python train.py --num_key_value_heads=2 --vocab_size=8192 --qk_norm=false --parallel_block=false
MLP neurons of a small language model. Each row is named by its layer, matrix (gate and up: input weights; down: output weights) and neuron, and shows model dimensions 0-191. Each number is 128 + 24 x the weight over its row's rms, rounded and kept within 0 to 255. Numbers have three digits each. A neuron's up and down rows have the sign that makes its largest values positive.
After each neuron's rows, "fires after" lists the tokens most often just before its 100 highest values on Wikipedia text that the model never trained on.

L6.gate350:116168134118116127135094131141063141091169085130105116132127097148141092099099158145105111105129148119111107126167132129104121116124117121101140127132138134109176142125157124148095172153089132137116153120150106146144105089126123158126109102151134145113086102142101109161161153160128108155163114109142131122150143126153101099105134132148161105131120128178112117144153157147130121118143173102108151127105178126148111147091163156104078178142168170122158114118119141123105180117119138102176158165103159170154119112127080114133110117105126141079116100093134131171114137097129138155
L6.up350:113137116134108136172131142123114103119156129168182173098131139145129147129121128106108119091122124144131130106080160110184164101127134120128120081131104096094157104116133163182087138132133131110133117127084113128101102109144153136129098134081129113135127068145106103144122097097123091124145078155079121106119130106143140131080132135131138137103134110116101115120147119118131117129141123118177080138118182141153067105075135107148168127123091146175107092097121126120111134129139118142146118155104144180122090129131145108133120092141134141145098154084124109159105129129080137145
L6.down350:110160121084206120128120092112134162114142137112134099118139146125156176138165131098113111093138141140127117077109134110132174081146129118153170122136129134095119179146097097135153161100140127119171143129121162119133146091107145118113156149151108125150091162110157145105122117124120158139152143127100120106083132136157128152120109147133128123143152134124127089074113120170154130090121099134108141132122125092145105124147115110113149082159102064168114119112149121147167121124161101144143133136134100147159140125146166101139090155160095141138182112094128135139161160161158110115
fires after: " and", ",", " but", " that", " or", ";"

L13.gate203:142107117156144135124080113121156153115127110190083107110145087168092148141148166111072132083141148150085118116112114164114095160106128140170119140172101095128108143111184117127149169104117174144160152086154131105098134121089122127172119161152142111116143138140127132148096118098095137099114166128122116105117108113148118131138121105137141093150115120089131116136107148152110111129112148105103116150121110137094156130134084169143132141133124129148127138151074164108122137121169147157143133148083115091116135136178112110124179109107097131157143125146148120114122119139181116152
L13.up203:130126120143133132141176156148121155126111129150121142122081103138122109126163098117140130098129132096120088079114151126120110176098131121140152155146114108113063148113115133112122132124081075127125108161125150130125153115128125134168096146119160127152136088155128138155105150129109070106052136140148160149110127104105114121150109155143168123059138105120117119130150120180128125125129157168080135126127111147115141136133116128152110151053135107091104145120110105125117120101175084178121124130115123129152121101158132159134145180124111123076117090155103132114113128136141122152
L13.down203:156136136170155132128124121143100102100112140153106130084088122114080127080066134099146154136106119141149120146095139129093100133136155146134159159128122141129124133136115145145073165141122148076166133111125139121141097112122138149115116140136162155107128170133078100126126114134131122170104126124115113100165134107169130149127139119119137106065140133127131152118134115091108150130118137117148150099153109156111122134143100165195109121125175109110145111160154155105103119087137177137141116111094084148076111154109119104141095152134132139159111131156165143114098084106189140126
fires after: " |", " (", ":", " with", " a"

L13.gate90:144118164115114089163187167117127155147120090137104087141096105096156142188143123131172103106123119104136148139147155119142125139123137157116134098142186158135144120111167119130140117137144120143134127157110064105122150137140117123155109131121079113131110131088111146127131169151126074126119104099130110107142142092162182125156141145127116151105100108129136116127154122115093135137132137140140139130139141164172113119121150099127109128146087145081140122115152191156127124113146091107117154141093124185178169109127107144134117104149126158134098126163166145136174167091128133139
L13.up90:089144137108127119140115136144116105147125124135129137173137139110115083107149143158196134094168096131087133103125158125090104180117139152096129139127122155101114088107131171140096147116152108151151151109119136149163118091132119176121118162137156141122147160155126124128159123084147096111143126123123134096122131065112132104122105115067142103141094123198145115083091121137161139145088145140130110126175122130141110131105155142120123119138108113125101115160139113160115152094152178104116145163136090088153157120157129109135140131135179159123135102147107096120106117162126161131
L13.down90:133149116128101132126119130131108140111104114169138179147154142114120127133149154169134154113141095123103109129141104107096114177096144105100147135138126116103151150112135127144154147150151155115116153136057112147128127095125143089094152098096071095135116127114135144113100127148125090100156126102121118089114118108109088182164134131142139142125090125139113086102117147137135137111117071141132108154100105119106150139113142086083136140099142127101121106116190120111113134060123141089156154130142117165138129083096154132110148105100145131150122134115204162103117108151121159110
fires after: "'", " and", " of", "hi", " mater", "s"

L13.gate292:123129136131146113119118149119153128070059128128154149139157133113131133102126119100144173104078138167131126121117122172173156099107131137162153134117169108152059128134133136110123148118149149153143144153149148158149136134126129101142090144095119153151151121092158155144149149127115164118083148161088143113107106144081168135116111155120105176151144110135154136084129145154145122125144140150149105110134115170153115153058127135126110131121150156145097122110119164122138125109132158165138129144114174132152091139137141137099148194112088134139136124145173146150105081119137104119
L13.up292:127101139151112119106153124126177138088148106165099102157129143150124110116133130140104143152124127156119125135094087129136130132148185106156070141119170127129123095139141183150139104135152131131152171140124109130118131112095121169139129131151126116085131129153148121153130145123104130108120112105110156159129151127176135075110105138096113102145129138103159140155094175136110112116124104140113116115135166093117129137165100143132158135075167144178142144121143126138148146155124135080109121113115142145164135150126135123162129157103135183199147117089174127109173105088110116072
L13.down292:108106174140145131104154152101140138093128116111129151088164098118141113139134116117125097129153115117135129169139121134134149214125087110180110107123098141108170153166128156132127105172085145164117107115117160117086182138129133119136125115125119123154106126113129111162097077120137094113121145153148105159152146164123154116099132117141145116135110146121113129171115128072147134165120120129120160157144146155128156118172138098102125126135083093142131131123135109121099136187125129127137107154122126144087117109138129101125114139114123122105045111105097079102120097138082148126
fires after: "\n\n", "."

L6.gate9:155111139121120182122135134082140098101113099121171105101128127099100176132084143151138114052137107147135149135124135140170132139141153135109110107162153093136149149097130083102118150104113128152164139119128150121122126166112092176094108095116110151158122127127167134162112158147108095130139112144135142105141135100120111153086089138133144164105083125134125107098143149132134109058122157147134087128083103121164106162117159149099128135138120128104089102155148128077167131161124123099166120132135138174136095120136120152089149103133108093116134118123142146129111130108111120091
L6.up9:106148176098145159119131122139142132128126098168138142158138147121099133120108114121158120112107117100132160121115129077120148138126169126143137148120145146096136120127168113175092095139109109138097129155112145112114116104118113156093121119096126112124146134135093181134146125124131098153105129071148069139138099114118088182113149131139130135125124100159093099125150112175134141135153184091137106151099165131132112154167185099110107113092118145099087122128157113107173123095140092150167163150131117165167161112141122124113136123115138110080151130116172110155141165130116133082
L6.down9:112096137151144105128109124139107132098156125112089109189171190146173118126163098133148104146127090092179152123133103133113119110126122146127132131154121164120111144134092129126115192154118145148113133129138143126159138151095112120103167139102129113130137165135127076112131134126122149140120170139104090103107046124137142169162160128130121110117142173172122134102102138127126109167101149108099143086187166115142080143151163123151114146122152084155149122120134160123129149117100121113178136126118158122121170140096146082113134144155121126122129100151108146148122135138129136117
fires after: " and", " but", "hi", " or", ","

L6.gate215:104120140158130153109109135157175112121090170138114113124152148136096132123128129161085119121134157153104076153143123126125105104112152143140128198147095132179110133139077144125125113115160181137159137132066128151130155133134151144155085155146121134089124173136153154099108157113141124159145104109097108154105125105122149106112123102130102127092121141114110115116109149116095145082094113128171099112117111161105160108144132092151166107097136197101117115172141182126100110132136141150147121116135165151146112134150168154133155141098127146159135091116142141103145117141116138113
L6.up215:118099119146168087096129155130157107141167105137148111138178113091125121116110166148086113085136121118133096128136155139132165127115124089162139171130155136166130100106150148118136133142046178154104116110105126123145128119136137118141155143132134127094125128143160115153140124080090139150143130132129156097143165145110078135129107086111115102172111152132099158125109156147105128161133102106121080087165162135137119149135085114144138078117129142106125124112119152141128151134123151131146144154060122150175123118081121109080147159102125153142104166125125129117135148156157106117
L6.down215:087112128134119151121071148120121126092086141114140100121114119114150135080141095124117166131106144139099127168140115099130118104130144115181119192124152149162102164095086139130141108143212136161158137142119158164127123126162149158117096095149100118102116138131152105100149125136122150135131124124105165161093128125128177106110095121137110112102121129105145106130123132121111120127108137143149137116102141140105155110124161093143136145108121146109084176182153161156161119068110164132129150126165141142135166123142144150142173162080133152148147111161120151129149094110135122114
fires after: "\n\n"

L13.gate434:128122137138132100094097112128141141093106094145136097113118143095138075129089135081097118111141169144136111129123093151128153119117159133204111122083164141178097118125122125130109146162099139133112129136105135135098125159175084118143104173133110169155114162127148128096117146137096106136110117124125121157102104132124147125137131093134058125127125110152099127109144135108125132073109159127159111112131113137105149158088112123114152150067125206116111101119149146117136095096136154125150128106138155124156118152125155129113186130092162125131158089172133123134124117139106121128
L13.up434:086162170167122109109103147115113125070086116129121144128109106125124147140127126143136131142093146165115104123144132121116118097121159117162120166108137116165135114102124153128153118129128134127122123135165132120118101128162143176131135145168129145108147161096179118107090193119099098154164115168070111160111141132114134106090125100144126115134109138129086133113138152121125097118110120143139103108116150168091157167122165103139149136137119137131138107130137187148136100157130130109178115077129148134180182145133164096149172159129148146104141109184167107149125120123129134157
L13.down434:166101126095147137167164138151096132182141144129124151135128128123121135116103125141128093129123103106131173119127149167119138227118117109070149124129141127087108128143145119149114129119092114120143123124144122129124139110119144115083137087106145115109127126136148110146127130114133117109110145126142146119115111135096127139145141142204147153139150150117160115138156098133161138118133116129113126178123114134148106116137115133114120146156100124179161163120118133145120148255106083128070148146155106146105129096132116121106114113149141112119122148115117143157106123135130146096
fires after: "\n\n"

L7.gate51:138146130136139113109085132144173130117111172149131125138103152126110103160083132193118120086122157114152117141155135135136125153086104136191141176122168127149093128120149153148107156117113170113134116136129115149159139138098136142146139183161125143121110155134179152087104151094115109125146133107138128125114142139101159165125102099103148101103100160176139121098127143130087149130087108132129097111141128137106131180111122103089139140099135156072111143122159153117130100079153120126162138127126159112120110151097160146145134140124117149134105110116165157120140055105145103134
L7.up51:139157166175117104099138131176169135102131150120154125139113150122107131140115183097116120125156118125112088122119095122149168163064160135156130146129142162153154099119112155102142136124090165137152118085086122133156161112120118116156128146098118073098144140143183117116131137133115142162176097110111088141157110130083134115098131104129141089113105129154077148139125134114128134102106099115132106111130130142145105209126127095105117091154104136122109127149130174126120150142132140142130151098129134136162139167098140120153153130121117162116145148107141127086166084133153144103
L7.down51:118141150165122106110135155138131129057107154100136117110078134124118101146082160156088121088135148169132093142141114145114145096095116132176116176119143146178118131108102160126104117147169162147127129101133149163157159124158141144136103155126106126106139149139158131123133158125089139168167115127095131118108134149117129120111107129132147105077123101187098137114135129107132142111095123156126116091131167158121138163127137099113144124113112164129132115132132186140153100069169148106120132113148155116193142178119156139110151132138129155095129100143139110099163096128129114119
fires after: "\n\n"

L4.gate390:194073126109135128112083120160133136150128118103145138135112146170111106151155112109127102093117119120080105175092124151105123102117151140148126104148114108107121103119130168100138135136099133143132151136112109141099123131159124079113113089143089127114066118125171137128091140098110107144100139123109140106090168146167152129130160146150143102141137147137104111156109145165132117174099148129118132110115102125112109126089115121116124092105115118103127143126125113160101123144172150101133155172106103165113105134145149178099134103128090172108085095117173127110138107131171162171
L4.up390:156131106117145143098138162100132143147109098133131120103073115163114142088157142105128136101122098131103112123135110071088064178166086152112136118088127143110121126115112110120152117164105158138154116172096144179137125141161100143193124117156144129180114160147134149096103124124112145149142169124111095119093128104105111099159102138108112142145099177137137117140124150123080118139107120120111136130152186139102097133129139121131140113106113143138137185136129125135129134130137161140149122093107109114133125074112135151125163089115137095101116121156113128101128151151193108140
L4.down390:145125104120160156088177162104126088133156121115154158081104115124123113141149107100179123134138104119118113121140093128108103151139106104144118139121087116111121132141144120114165137110166129104171169152177123135117152080136135165134153173118169162169105165145152124097111091112109105135116140138116113138127145146161108142205141145174133114120139142163142131138108113165157124127128104120126167112127098143150116102189128123150129107087143139132140150148104095130158140145145114147179154097119142137109143149142168123135103108125145089130147131142117123154151148174198127131
fires after: " |", ",", ":", "|"

L8.gate374:154115088096174163133099129128136105109094116101113122159133154132111148101115147178138119123104164115173075148110127151147145178149131127115126094157172099146113093140120156118190115147142143160099144102069101115118106145141126178146112139142116092125129108117105131118159131128142098114159133107141156138121092139158130156170124065139100109140152157113129152168103089144162151113146121135099118058128102149144110135147149144129152103125149156125104157138135176135122166142135114122104137103111123188145159148122140134100118120095107143121114118120121116160140131169139114103
L8.up374:146109132103152153182129111102122133140134143122186148129150148137094075131118139149145140128125111140127114106090094138113111152132127134110135117157117122139107131118154157114100114118132133121192121136088113129095125148135138189128173120100136091153133093145161126073140120133084131135095142132096133121124114141076095133158096144121090152164136139157095134150147093128152134154114168100097153130140144142100155201075153150121156133112109141112116130150089168130158153129119113135107130138117083140138161132157108101150072092149153115115125091125128149147114134165130078111
L8.down374:132104109092152150172150084151131115154120126108133119080150145111104089125140154149106092160113112118121148163148095130136138078129108140146149149156156185096133171148145123135149122125164101105116110173098119094136136117105111113159123147120143136171102111143125092086104161149134127137179128160147161102132110091148168141133115144139150186136101152164128128106130139100112137133108116084123133095087131126149143077152105139168126104109173079108153125117143126142142135116138145135133159123086147166116156131125151135119072172132137121102102161147115135124160148097100114109
fires after: "\n\n", " in", " In", "\n"